Weights of a small transformer language model.
Size: 4 heads of 64, MLP 1024 GELU, vocabulary 32768, 23.1M parameters.
Architecture: LayerNorm before each block, rotary positions, biases, untied embeddings, normalized queries and keys, attention and MLP in parallel.
Training: 791M tokens, 13651 steps.
MLP neurons of a small language model. Each row is named by its layer, matrix (up: input weights) and neuron, and shows model dimensions 160-255. Each number is 500 + 40 x the weight over its row's rms, rounded and kept within 0 to 999. Numbers have three digits each.
After each neuron's rows, "fires after" lists the tokens most often just before its 100 highest values on Wikipedia text that the model never trained on.

L3.up216:529505481480492534505497514483446519513503540529531592508383534561499484414466457424496446486523469489476473418466428539441497567494469511540511494482515586558462488477594493564491506582477565465472481563473496455480529503490450509471501457477520510516403486486480567574427462479539515456
fires after: "\n", ",", " of"

L3.up660:525506481481442481608359505552451456497528500530537498508482467514468421496479462526557514540503554513435502495545519540420530439495498515605437544454435476481462532432459444495535467441441535455503512522508505497542494512554527467423507509496504510555509537445495528469527487459548526486
fires after: "."

L3.up420:504547523505403454413540477540526556485432487516538556466452503590491503459518530524480451637471477488497487474512547498562534463495527526518494521529536536511520492547518519607535555535462521444455480475431466465510470515509507518428462448510540524497481458477470475413494501465485494494
fires after: " the", "The", " is", " of", " The"

L3.up484:486465505561497526543527451495550519466510466468487530479452535439473545517500505531536462488495511512528546459529464521497512582455520438504474544498473462538529533529527534451460483523535465515540511471383520488543454493504469459517455513442485483471498419485508466476499484462441534440
fires after: " and", ",", " ("

L3.up626:519499446523479526492515476485481567510505489479571559471479485477483457452605559525498548568488520591488528502556530524524483516515500519511434499500504471496474517474520494505454551488531459525512567500539461493462442537466505498486506414514495516505432528501531574523484461505564547550
fires after: " |", "\n", "|", " Portrait"

L3.up82:474530547538491451509590465388491577448515524539466465521545472553521500470497528528437493575458496459397515523507494481449527507490518519462519525575484507470455461520492478517531539567464514557525476451566484487447526466454588522586509523556472465458523471539493529520471414500511535487
fires after: " |", " for", " —;", " round", " a"

L3.up705:467470479469491470514546498549498524523507487480496587386480450588534451581519527528527508465522477490462482510500498433543516447556448436562532517466510465542531477450526589508552545498479527522465530486505454576489491551495437504447472478457500445437465517520498517479529536486530536519
fires after: "==", " Apps", "\n", "′", "===", "-"

L3.up336:512487454523531511507517476536458477572489493498606545541508473568450525472525502519517578451433485493485493479514535497493473492455491541506580523390576473483498606447550446532578430490515446518452448521455420468528494489458503504457542485486523467501475528479473587542505517485536539453
fires after: "\n", "=="

L3.up292:466442492446530507501471495484493426503528493482503565444525488454386475521462451542540540447519485505471574506520556488590475503518531564492519445438555462538522534481530506494432469422506488576524511488511472468445511497544476437551488477504534564516473592490470472494546525448496534464
fires after: " |", "|", " due", ";", " result"

L3.up485:470526471505469473526546498498503451540499483558449495493517536466473436495504499541546488460540539441549523464497456356512483532461482511496614507495459497458384539480516565563548487501512558501517466487460440578451517456461560541462556468497499462520500559528493426477463542436522571544
fires after: " |", " 3", " Men", " 4", " (", "\n"

L3.up664:581437522520471429516504477534385468443502616620472480462496557470473495531505531520473445544481530447497483506465525563514533432406477532544510543538520539493569481614575463582517545465489492473504389529478506431521547481488563529537508525472530494508472481497510504477498522537460514489
fires after: "\n", "-", ")", " •"

L3.up57:470533491476506538446467479507484537435496476510495470444478502572444532479512533449443475444475487444553486427545586433533550497541438455475496541542434495574463511472578475506546540515493551468512486542477471458518430506515496427464434421496508547463524506516508428485503514453495537496
fires after: " the", "==", ":", " was", " among"

L3.up564:502541553451546470637490442513478509473536514502486509524522611503480568445509453568453484537427467533500516541456556524600560559466473480468505494518478509470492520564440436496432503532480477502470466470506491503430481451424466517519467388510460542500516567401486522522468514446472505586
fires after: "\n", "-", ":"

L3.up56:509472536483493565423452493523465526447446483521545460426454552525472475572499496448524549526432492488454494456459488583461497426465546444486515534505517521501547476501560499470479574549554492460551453554517475492484511518518508470541456538569461547529454483439577406477533441521493437476
fires after: "-", " 1"

L3.up71:488539479528471472485491542448471530518564475525505508476450475595534496546562501481511475512472554498451512441441485483516515511496543451429514512531537472507557472480502542573461517509551582469488550468521519538445451573482511421570454505569422483468472499485508568535419450497546373516
fires after: " was", " in", " took", " were"

L3.up177:495535458534495476533497460489521495494518474480501537425541518488502474505478499551522483516547503507479498450472522436522446510502462404541512550525538515478491571457521515500466550577496502486565487488530502520408589511440453464554458427499428466575479481504513553549579466511502496438
fires after: " |", " more", " Medal"

L3.up347:474473504495466496497498441477504479576451523498496518574493512493448459578519472473537486542520431563496509527504509465411516466423522458524539493565430497457537513452468520582536555515487518511536480521513454533485603477520473525608517449536506590543524545505533565542488511495524450445
fires after: " |", "E", "W"

L3.up688:415483486465550498554614523513494499545538420481514502523454519559539446473532558574536508391501499490497516578491534472471537483515440452497558477550481449441531585499473492501467507493526488578555502506497495528530453508548487501466521528504519578566537494505505515505511453480481489468
fires after: "==", " and", " he", "–", " He"

L3.up1010:484431535490540544484556522523433536511439505471490478533498463537461455441468510470490553487536511538414615470499481463538535563503489521472467491506486490463527456465530485499517498512563560524486539514491508503466553537539540566482471461447547468512462456524604536494451371493460529523
fires after: " a", " Apps", " an", " 0", " for"

L3.up758:443521534518496489522542502459462488516478527505548582545540482420514516546432484518530527518509519508504538502481452551505479472486542557479570583463528397537526531527473479546450506518520498551491452475456529446527566540543501500487526580482524427496459493498451474503487457540515513465
fires after: "\n", " =", "'", "′", ",", " the"

L3.up684:490461503542527487580525511485442424519503517418484485451525479546512536520460570551445528482521468507483452498538461529497521481457542499486493533483538525490476520559499516485565480581487430491518524488441480498463587468430457598477525509554483541487557467560556433448537484508513495509
fires after: " a", "\n", " average"

L3.up548:522504543504482434509506501502452466556508528550500562488454465554590523471436524509531499452523422472459497424453594574464464533476459424538533496529466469490534568524545590545534519535567497461464541475529530598535526501512520529488534500512509488501450485473452509497539511522513473473
fires after: " as", " of", " in", " 1", " 0"

L3.up880:534515570482455565531553516492495531524457484530519540541504558485484476533471458484542483433512488528473485505463471391530410471573492515508415506480495490470471505519437522536503541468570503505517501459436408464644495511521533477426528450485427528490481451447478568462473561479513482518
fires after: " |", ";", " to"

L3.up83:523444489487448530583515437435452473494582513431398475429521544482503519533516567510470475486449507559435487544573519548491559482520493515479509468481540491459488509547572515532508474537526461522538533465458507500508443477479521516423473486459495541526468547505495540517477548559510473490
fires after: "==", "\n", " was", " and"

L3.up908:533541513482474507499465445498504489532491498495516514546557513498484469487490425506508559588493554508401541529547494521532477484508471558507558537488550486491477569505476405526497481593475469453547492545506459551479517422495474435508535454450463519528441490455546525523418526481447515517
fires after: "\n", "W"

L3.up945:449487449481463551518548484488581471495489537509475449514523481554479537447515471426457563500501482532451558521523482526499546495527562467496584491455521457487487559479478538549539511541537481531530412453517466559566432491544534503503566544394478499459496467568481512441494436454479494432
fires after: " |", " 2"

L3.up209:528454513514472491529476535538508524493492462471480566516460463507572529576522498557513529528491518486530477491441491473490497447520479455389501535500510456439515512409506495590564522495492598519471510515461424509488530435500560526531460551442453536467469472482496519557545535518532490435
fires after: "\n", ")", " ", " made", "=="

L3.up419:492526459484472512447481470468422438509481471545530569469490517529495563524496513475485554497481497486378465513485569541504545543533551428454521522400462457473501516503404471454483501510525474549468474447521437446490488532508464503499453441563522451532525493422532481437523496468525539542
fires after: " |", ".", " (", " is"

L3.up800:480457454555401453484505514571462453454469480477540531469453558468512495599480555509527563543436556527541459518449514466525456473487469507497526495482503524550473560431501427501552561518473480479511470540471461509451526486481464527460564495581522483447528503436477487454532456509441398521
fires after: "==", "-", " is", " are"

L3.up680:492496452456527455518472460541479505425527445486547460497432500457413499490520546499499509532518500517450567384473487551472546505509477487467508509469503514530433483433496458455556554476470571417539487494469466450476505505486534593513404527530474517454501601441469439548478483489525466518
fires after: ".", " ("

L3.up349:512510455514546542553538521475526548466482480557520403591514514512564502508501442481567454405470461470547485437536549583516504561485476450488473526487487476475486551478461493459510424448532568458526518521480462477538461532481449488468519528483481495448444479456559423517516492512450486462
fires after: " and", " but", " that", ",", " which"

L3.up113:526504521510463512509434480556453518540451495533452493499464517545449546514566527533520512475586569526547637545491507487554508539546529430478574565503526549535509531497526564586504523508478464539492499446587554479528511530481589510442556519459546451447523578579545489538547523434468486462
fires after: "\n", ":"

L3.up27:460573400496523487504470523513521485500515516523575498550431490458451512577456497503548438523433505494460504441511477447481491540453468423532477611459467570446436572511494450509557512515531490489457473451511538536551579469433494535442594526550470535514463426528524512517421524474504508463
fires after: ".", ")."

L3.up238:492576501477538452527474483518484456507450544483453398529582398452490479481430551457565435471504513547500527506512495479509502485491464505487480448502501545482463499481519469510470465438430474530512491490443409513538519507495492563549482541494516444533470418555555483523555520490458479515
fires after: " 3", " 4", " 1", " 2", " RIAA"

L3.up825:516409488465401507591497561514464522539472495485498559451512525552480434459579485525491546531517518510534477514513484496455464472621549580539512499499469499534420493507525514537530454546491553534539508537496431546548515525497503524500534459497480472444488546506470551541529449415468550509
fires after: " the", "\n", "===", "•"

L3.up468:526483434497571441420517521466465554488447491586567513490496502456559443453425483528540513523558497478402558497592487528451475458430532490505574507503514485488468487583501557524549516524435489500466557555486540498516503497521482576478491508462490500467563466569487503478501540458543423426
fires after: " 1", " 4", " his", " 36", " her", " 2"

L3.up234:543489556477513446435484534465491525511472469542557504478549522522490509491498503479545501510698511542481493479451528546507448492475490521498520506505471560529517536514455498449560454480474508497464457576529438601543529516431483550514516483532507502457430494498432503463502548516529567447
fires after: "==", " ==", "==="

L3.up73:450454550454545507501504503491517532463500536482465379475524443560474507478457546516534527523504447476544465416532482543464464547552448537505508444505494475500538476522521469456493530469470496482534570494513485477598497507507492511540448550509494526520459503438491449474461406496454527415
fires after: ":", ",", " that"

L3.up342:460520494383530458513438509491516499520474485437513425499536494504528494440496528532498444472532429558539517477540559506501550539556641528457497497511558511465537515487479467490466526536560491481489498489468488446499545538490512536535465550536466481504543514477546499483516511513542467485
fires after: "-", " \"", " (", "ères"

L3.up65:508477438535577499470513576467529525584477570443523456523517408527505509508505463446484494441445485508493413535484486468482531544476559445463523547500499551539569543547575506529447452572558440511556545528480512490550529538432559494462479513536505473460435500517553516552479443523520545491
fires after: " =", " life", "Reception"

L3.up59:541521448524411513526466466554515500517564461644611433490455516479493420452479533526461536497435568544527467459474510571478479497444499573581481496517532532457501492509513534538528479494537515425518528551450528531573494464521430475469514470493531513523517513509490482461444512540491487375
fires after: "–", "-", " of"

L3.up481:470594461548466511528529488476488549467554512526478516486559590505414515549492510487485488552472517456494540466526518449479480442526461486551466538489548487466478511563474509520468488530466433475530468592499493487529485421399445461494417524570470523523447529516464557555548493494502511501
fires after: ",", " (", " the", " also", "),", " was"

L3.up259:513471543502497532540422435491526505480535488499475524500461489549473446460487563537495464520496479434558503527583521535473585540471473522487484503496486502516506522577575555538475546535511489497529411542515520484584580459531560525446477504487495538505470540477521435478446487539548499489
fires after: " |", " the", "|---|---|", "-"

L3.up523:521542497427421507473505511546484433439503470492443491512481422560486437558499507508609441539489466514492497592501519530506418518497512490574483571456482576491482503487494474519481537520407548495528463513504586510453455544441454456450464489563480502482437496379457500473464478465497497520
fires after: "\n", "==", "Review", "-"

L3.up823:588485423502509516405527480507434521513468459503532481510539507479492423496415505532538456548559472522430488513569479414517452518478484460478559484476493557488496524433456432546504477506505504541533464470484495524480491465512478546463471496504523605568545464431502511456447517504465500614
fires after: " is", " was", " 1", " 2", " 3", " are"

L3.up122:452509431524421512477526559551502473534493469473468506574504512482497535439473476473482465497470490480452513511481490377461492491549507472500487472499489480520395519516516526570453484498551489497507464519435521486589494525449499598438397514451467514458462522555432549499517525527464527509
fires after: " is", " the", " was", " a", " are"

L3.up881:500544554478507475463474519493489558504460431593452484488541580526495480544495523486485473520422461468496475505505465528480514473457515486511498531525470525551486473555489465518512483446526446462512508562464422452569531492441473477455531506453480503408464510467539462562432534494510538456
fires after: " (", "-", " |"

L3.up832:494476483491491551523458498510535469496436495448491452528551539531519517466475516518502546500496474507433547561483537475530484517529455515523565440521557512565447587567545445488486548530517447436595428444417492460508573496494531550481420481476518454470543454479556494553468494518525567494
fires after: " —", ")", " was", ",", "-", "’"

L3.up580:560522550548546497402514465472531506521452439560556496428455442546472436485484506492489472538486509461484533511568525486473514441542493556470562498522554513503522467548598538528481512537509559504497529470577544481463420502552563491487447543515561493493519481491486498535491544473545466543
fires after: "\n", "-", " -", "ros"

L3.up722:426429454486454517498499438492522518490549507492532492435491499528475487466520521544457461524473540499393489477545529531424595518449541450452540466545465494484468486558530480539615516532481494590472532508535482465459597519458433555403495519420498589452477494456476515530488458535514495497
fires after: " was", " (", "==", "==="

L3.up422:574508528505463511462540507472520510445441486494527479531504471516423530512545501576535469462514494524511517450418500559482550488482469454478509557594499497456511504458560488535547426575470460548514582447473512497418565460482461492480521447490512525540528500440463503494511475546516488530
fires after: " (", ".", "S", " al"

L3.up495:532571530491554517525551479530510461462518485561467539505500495471491414517501523506523464524502560458490477453438510549487456422478551501454479490509548462491522525514601502486478483601529518518506446456531542584469515450519476451525481502536507569546470492396605450491528446483595502475
fires after: "-", "\n"

L3.up614:399411481521450541490510473555438498557513503482503469503517495503452557497518488506485566420498502616529492519493506519452547486443553451489537549496506498536546553465478478478498484481559572571530440561507522490483551515526489488589509575523476540496546461510572434550468511466486523517
fires after: " his", "\n", " was", " took", " is", "'s"

L3.up393:562532492483530513568554443465449410477536526452448464502436512505518531468472515428496501486500462488499493528470477469535487477563556577515503470558515471496486537496575478531491485426521432553507505480524435499549504531501510500494507497454583509452508474494496503546532438485447481518
fires after: " |", " No", "|", " March", " the", " L"

L3.up569:549533508454467479521500493523500561500537492482500511465462534518484454453456495516451518488511544526463555445531581512543545442448507502550515566502503528509499521478443503559506473551489532447535360555497499493449443486504498415488487461590485508549440456516553534480423502500472552461
fires after: " =", "==", "\n", "Early", "-", " Democratic"

L3.up396:525499507490460518489478500530488342498502517525490564514489498431558546487480505499519466461509539469437495473429559470500579527551511516548529501509518440507508470482476455532494512474478541461489548425437497548471437544438513490486586456509550478474477476477565523548494516481495587469
fires after: " the", " 4", " 3", " 5", " |", " 2"

L3.up159:533502448571482550471574500553432499470444510499529482498509485449427493483507463509526503473436550546539487432526528510463458516499443537492536440472504436528487524518489543461560504459549510538513525537534435461494475544558478473567522503478473521519425501451452480478552568512591547464
fires after: ",", " According", " addition"

L3.up673:511410473459448476536554549483532551461391531474516470498524487449458503468503563532568498602469529454495503519489585437472495511541505434431552480535521467554492485530486540562527473527496505493557488507547426435467583560444498557438496409554479457413432554555485459500545507454476496425
fires after: " =", " was", " a", " were", " are"

L3.up541:594467504552505534532481531434563509544472472531417508480499419539495485482515444505455584518464460477549576469438539476503501504526489473518512448429421499525470525385564533513522476503521463472499510478495537525468525447505484575482438535537546463502461518441515455487550579582566498586
fires after: "\n", " (", "-", " \"", "/"

L3.up406:486506458433472470443427515499541531474482478505599532548493498476478535474435459511499511487501502523448452482506529473415460478580468545451490578435515468443516411475553498505554442519542409459487465514483484584477508490511414506485528478490543480511558460439503545530535487516549544475
fires after: " 4", " 3", " released", " 5", " 2", " 1"

L3.up699:455506558483477452499520475466524487520509567517508538504457527540537461483471527472574603520531549430507513553493460440592459476485514514557479447499494514515511463454481504548508558463503468432521499503534480463622484463502548541440535514465540494537506521506451585439500496514568530483
fires after: " −", "-", " +", " |", "+", "–"

L3.up769:568526544551502459535473502447459456542484448540506582525469509567522529513446552466498599460473481550532516464501501479568539528467505516499483535455527446487536413489464532516507554498450581457478496589419503482448466505517528532480522518442497459503482506501520508491568460536497471513
fires after: " |", " 0", " the", " 1"

L3.up948:543500447504468500511505536477414544461485472497566587456438514558574481463507489568529492547441513493520521546493502488565559501538615421512424516557510523556486483483464454541458461491469518545452513516495449533474491490491478496527437499481438547497443510503490537463538574458502498471
fires after: "|", "\n", " "

L3.up79:479531505509407484480411493523554535496463532516524470507577505472443508475534527491494489512485505582454570525514467559486478548485461554444533494470471462515420483538427472546465526508547455482542488565567505458452593441494525473449530494491558489529453493495479395492456526501514537535
fires after: "\n", "The", " The", "Review"

L3.up545:448536494476508541511519541499431546438524499463501506557555496502508430482534474521473487498509450472461554498547489454478585416522491463451572538443498474424471431508474517453529429556464402500476521528559466489529521476481457536459565541465456520492512558525486603461513463471560497490
fires after: ",", " .", "."

L3.up916:536479529488460477482486520539432464446461474525467439512431471527428452518504468591539522446483542486537470499495494471536492482542441606509476420496519486415434457467550483478551528484544523508541487451438510516484490429487464467434434516499540514527514567390476513486545481482489459502
fires after: "\n", "-", "."

L3.up48:498526515496449488502554495475495472483496502506420507506424536598486472506567525466526528442538484541557454485525496484473542520531505479516472528470544566497449470458506561538448458521527551468489556540500533470496551533518509473510518518548515485534420534534523511517536507434466457522
fires after: " +", " the", " −", "′", ":"

L3.up870:534449453560491451446498451447581530438550485506496466463396580477511520507583499541440514510519502490526516523524454541490505478531390534506530429495502518512521480579511521578518535494423548413535450528457471414485498512516482405500484444461487521513418523433517539520518558442448559483
fires after: " in", " In", "In", " 13", " July"

L3.up1007:505499499513511492566464464437429530578502511513511570527402476551471527485490513565487548486469456456388543547460502453430502468545432496542514543446535559479539635450435487534518498462489499447510456504522480427557457492408527488519503457490484526464448468501512427488479459473522561521
fires after: "\n", ")", "H", " 0", "-", " 5"

L3.up224:548463436486535449495473551481518528470476483618508551508522516503550469495453507518520481519679474536482543481483535548495445467467514514481514565468537567548541534470456493496509499498507546454510480548514472513544516574457544531536534489522511502464523542534448489480531565544480431511
fires after: " |"

L3.up529:496494539482532489492476455531499449527558492562567487484489481522491431509444558529425564523537472568471510510508430447544464500524462549570505506554521545502553541498482502449460442445499587418518514476519581534510474488505505425603484522457434457408461547490531503500545553527524467510
fires after: "–", "-", " until", " –", " since"

L3.up155:483492595511497524530450456494514554471460537532510535531451466486555519504475595511505449483458442548451481481400537497537448412441516533538505578534460490442490469482522534499488472540526520511481464452361525502529516561474414487474471488545526497473553523517501475501511509508509497537
fires after: "==", "′", "Early", "Ch"

L3.up256:579564492520480540502503454506475457528508540470576466535488487471498460462480449519468501538517481493470522501533536508516502493543558471587426505525519560565433521510551497535473554488563557544496431513646411505443545477473525476504493557449515564501501446432507468524478421472417439477
fires after: " |", "\n", "-", " DO", " Di"

L3.up255:462512461523510510529451515520503505473525532466506533550554466483531538473501482474487456495551506482571616428503531521583488476519539538510500543502469522461506430495516469495551515520455502497476468515382467571526533484533534529502450553539514452511465495452521520527461441466552489512
fires after: "==", "\n", " ==", " ===", "==="

L3.up1018:512465534497455455488464570441443535494510482493499542543468537515479531456503556456550527506560535510468518530504492505428483479472494491479599467525495491461502478494475517579481596487530474515545454482480451506506502480513485494483521465570490503421489563400486489459426485555577466495
fires after: ",", "-", " .", " the"

L3.up998:577476512505533450481457486537479495464472514460611526518487499437439455514487471448513427536473439492501666435550463524511518511428537476494555610478554498489484492486502416463607533489504530512446504517435538558505549549499535574520490557510429520528480564484496535467486439509513567528
fires after: ".", ".\"", ")."

L3.up274:488450535497441463523542523524408471478513452509518504508449503510552493494445526439515458498480485582550527534513498550485568445513468462487621520400494473520465506480489563491520486575565507444527461516540508465417455478543510522429498508539535449454494583504475536519513526443531526440
fires after: " 1", " 3", " 4", " 2", " 11", " 10"

L3.up326:542497537520519579522489488465520468536573494514577525546467435497502524453481447446502548487496495498470517546475450547502492527441449549504451590490476455493507519501470513509487524429454482479477425562533529513512457465499594540465505505472538559496452452498490533537460493449586481535
fires after: " 1", " 2", " 0", " 4", " 3"

L3.up370:506504451432505518554486618488459518485510503485504540527510488485531464493473459477544469465490574495481572399487553499524594513492545465530523524482422521518511484557551432437481521458521527515427504551497511504467552548473492512440489533497543544488463521527510477486425502481535503601
fires after: ".", ".\""

L3.up258:482513524545409478547513478477521433473494494470458517514461481533434531595529536536487564507478434474449547583489488451501491470451474439514514521495494550497454522488509433489440562583502482420505552480472553494537496350398450478598362521497512507522482520488516570522450482520478548405
fires after: "\n", " is", " are"

L3.up339:548514468430394527509465524521589497495564456534542542441511577519502446571504562545465478552494444469537470567488483532436570445523427421497455526523407537488448509535498495494427531518468538445559427502514509479548489473445529486499548417496500510543526430501482498472446540505428497535
fires after: ",", " the"

L3.up460:491516536470518530518455426520491507424446433550521532450519519504529486517535482495507490503526510555430452501496566494530492466460473486533549456449520451533436449502503488520415493487526456550548457514556533452485512524495498458500459481476508455512413445594446541519512526502546508445
fires after: " |"

L3.up617:548499469494366558519535483590521465533503496513474487504409423521498550561514476456495490499445495469521451477562505492511516575497501485560498491507480489517456522480494562529524531476514532500598488547444509468513472428437503481511464471446559449514494498477459486492497551467456497455
fires after: " the", "-", " \"", " co", " is"

L3.up191:502495516540463456548483460498431560483508499537497484471405468475521566517497547528515605469500554468509525444527484507460535523578532456512570490571496491437542511514472560538491437491503505426537524482532437382536425518477571527433504431425537510487468486459485560484464525413492532509
fires after: ":", " −"

L3.up542:457485507553504537500464492574494497533399541500568466479462462524566546439451432477536529494484467478549537438490590516564495492495532535573451527472510521477497493547548492515574557554510595469480513502436447426512509484465490521469493491489480448533470472489543488551573507482413512448
fires after: " the", " a", "|", "-", " |", "\n"

L3.up181:492520560457483522471547463486511483489466441511447513447467509530514500544500489560449557433503459582573533529509572463490475496519455501500546488438480490524467536574539471505449503538485520506539429525466524489521474542456444448402529493462515458513504524481550511538480441562418438489
fires after: "==", "-", "Early", "Critical", "\n", ":"

L3.up150:470463493472426587565502483445475496457536468473504486490503501502458497503476485480500439512440481428444514521501624531504578489536535450550479552451547471455471505458513483574494409445562533522488563419572484539488499434409542513482482434517513494439479482470484506548596486546491503499
fires after: "\n", "|", " (", " |", " was", " Win"

L3.up13:502498449517436464467540537530549589509501519539473505477462505522529523503514603491510531503539492471543479471487503546484443524549491410474464473420501527467445508510468526468528476571498490556490547496482493468543587514464538579453535519484425494489537535453512495455531459513521446460
fires after: " \"", " as", " non", " semi", "-", " a"

L3.up904:499490442504517503531503510523512547460510544450557517460464564538568521484513515462462589500510511480543473586583528565408484563526553531526471522539563414481540517457519467406507532554513462514510485505500506496500470539401521512484528532500507439513529517405565524438433527508505480565
fires after: " \"", "\n", " (", "-", " un"

L3.up587:473395519497488494526504538478516491467514506458494467450471428528503510514498571537508537504460576506462456474498554568449418587513486466493501476450426469509407552506486530519541456398508480484501441459471520457543578549480462519467475528495509507549556539499487566554420477449501466478
fires after: " |", "|", ",", " ant"

L3.up242:470512458500544536461477554454469535457511516492453403435455554500536445557450475413473490489472497488466491467514551523501466482437560495509488520456493470517521475520538388512509522533547444486550501571518409501415501535447439494521529522561446532497471459432491460461489536463500537513
fires after: "\n"

L3.up1001:469537570481496500567489481564545568512536492529541483549566466510517466523538582481466513482568440465478513522489448505468431502492472484570509507435614488476456448460539514593449535525528487557483503543492548554509521456433495536497540492541439476469440492490452530511489467505527513539
fires after: " |", "|", " 3", " 1", "de"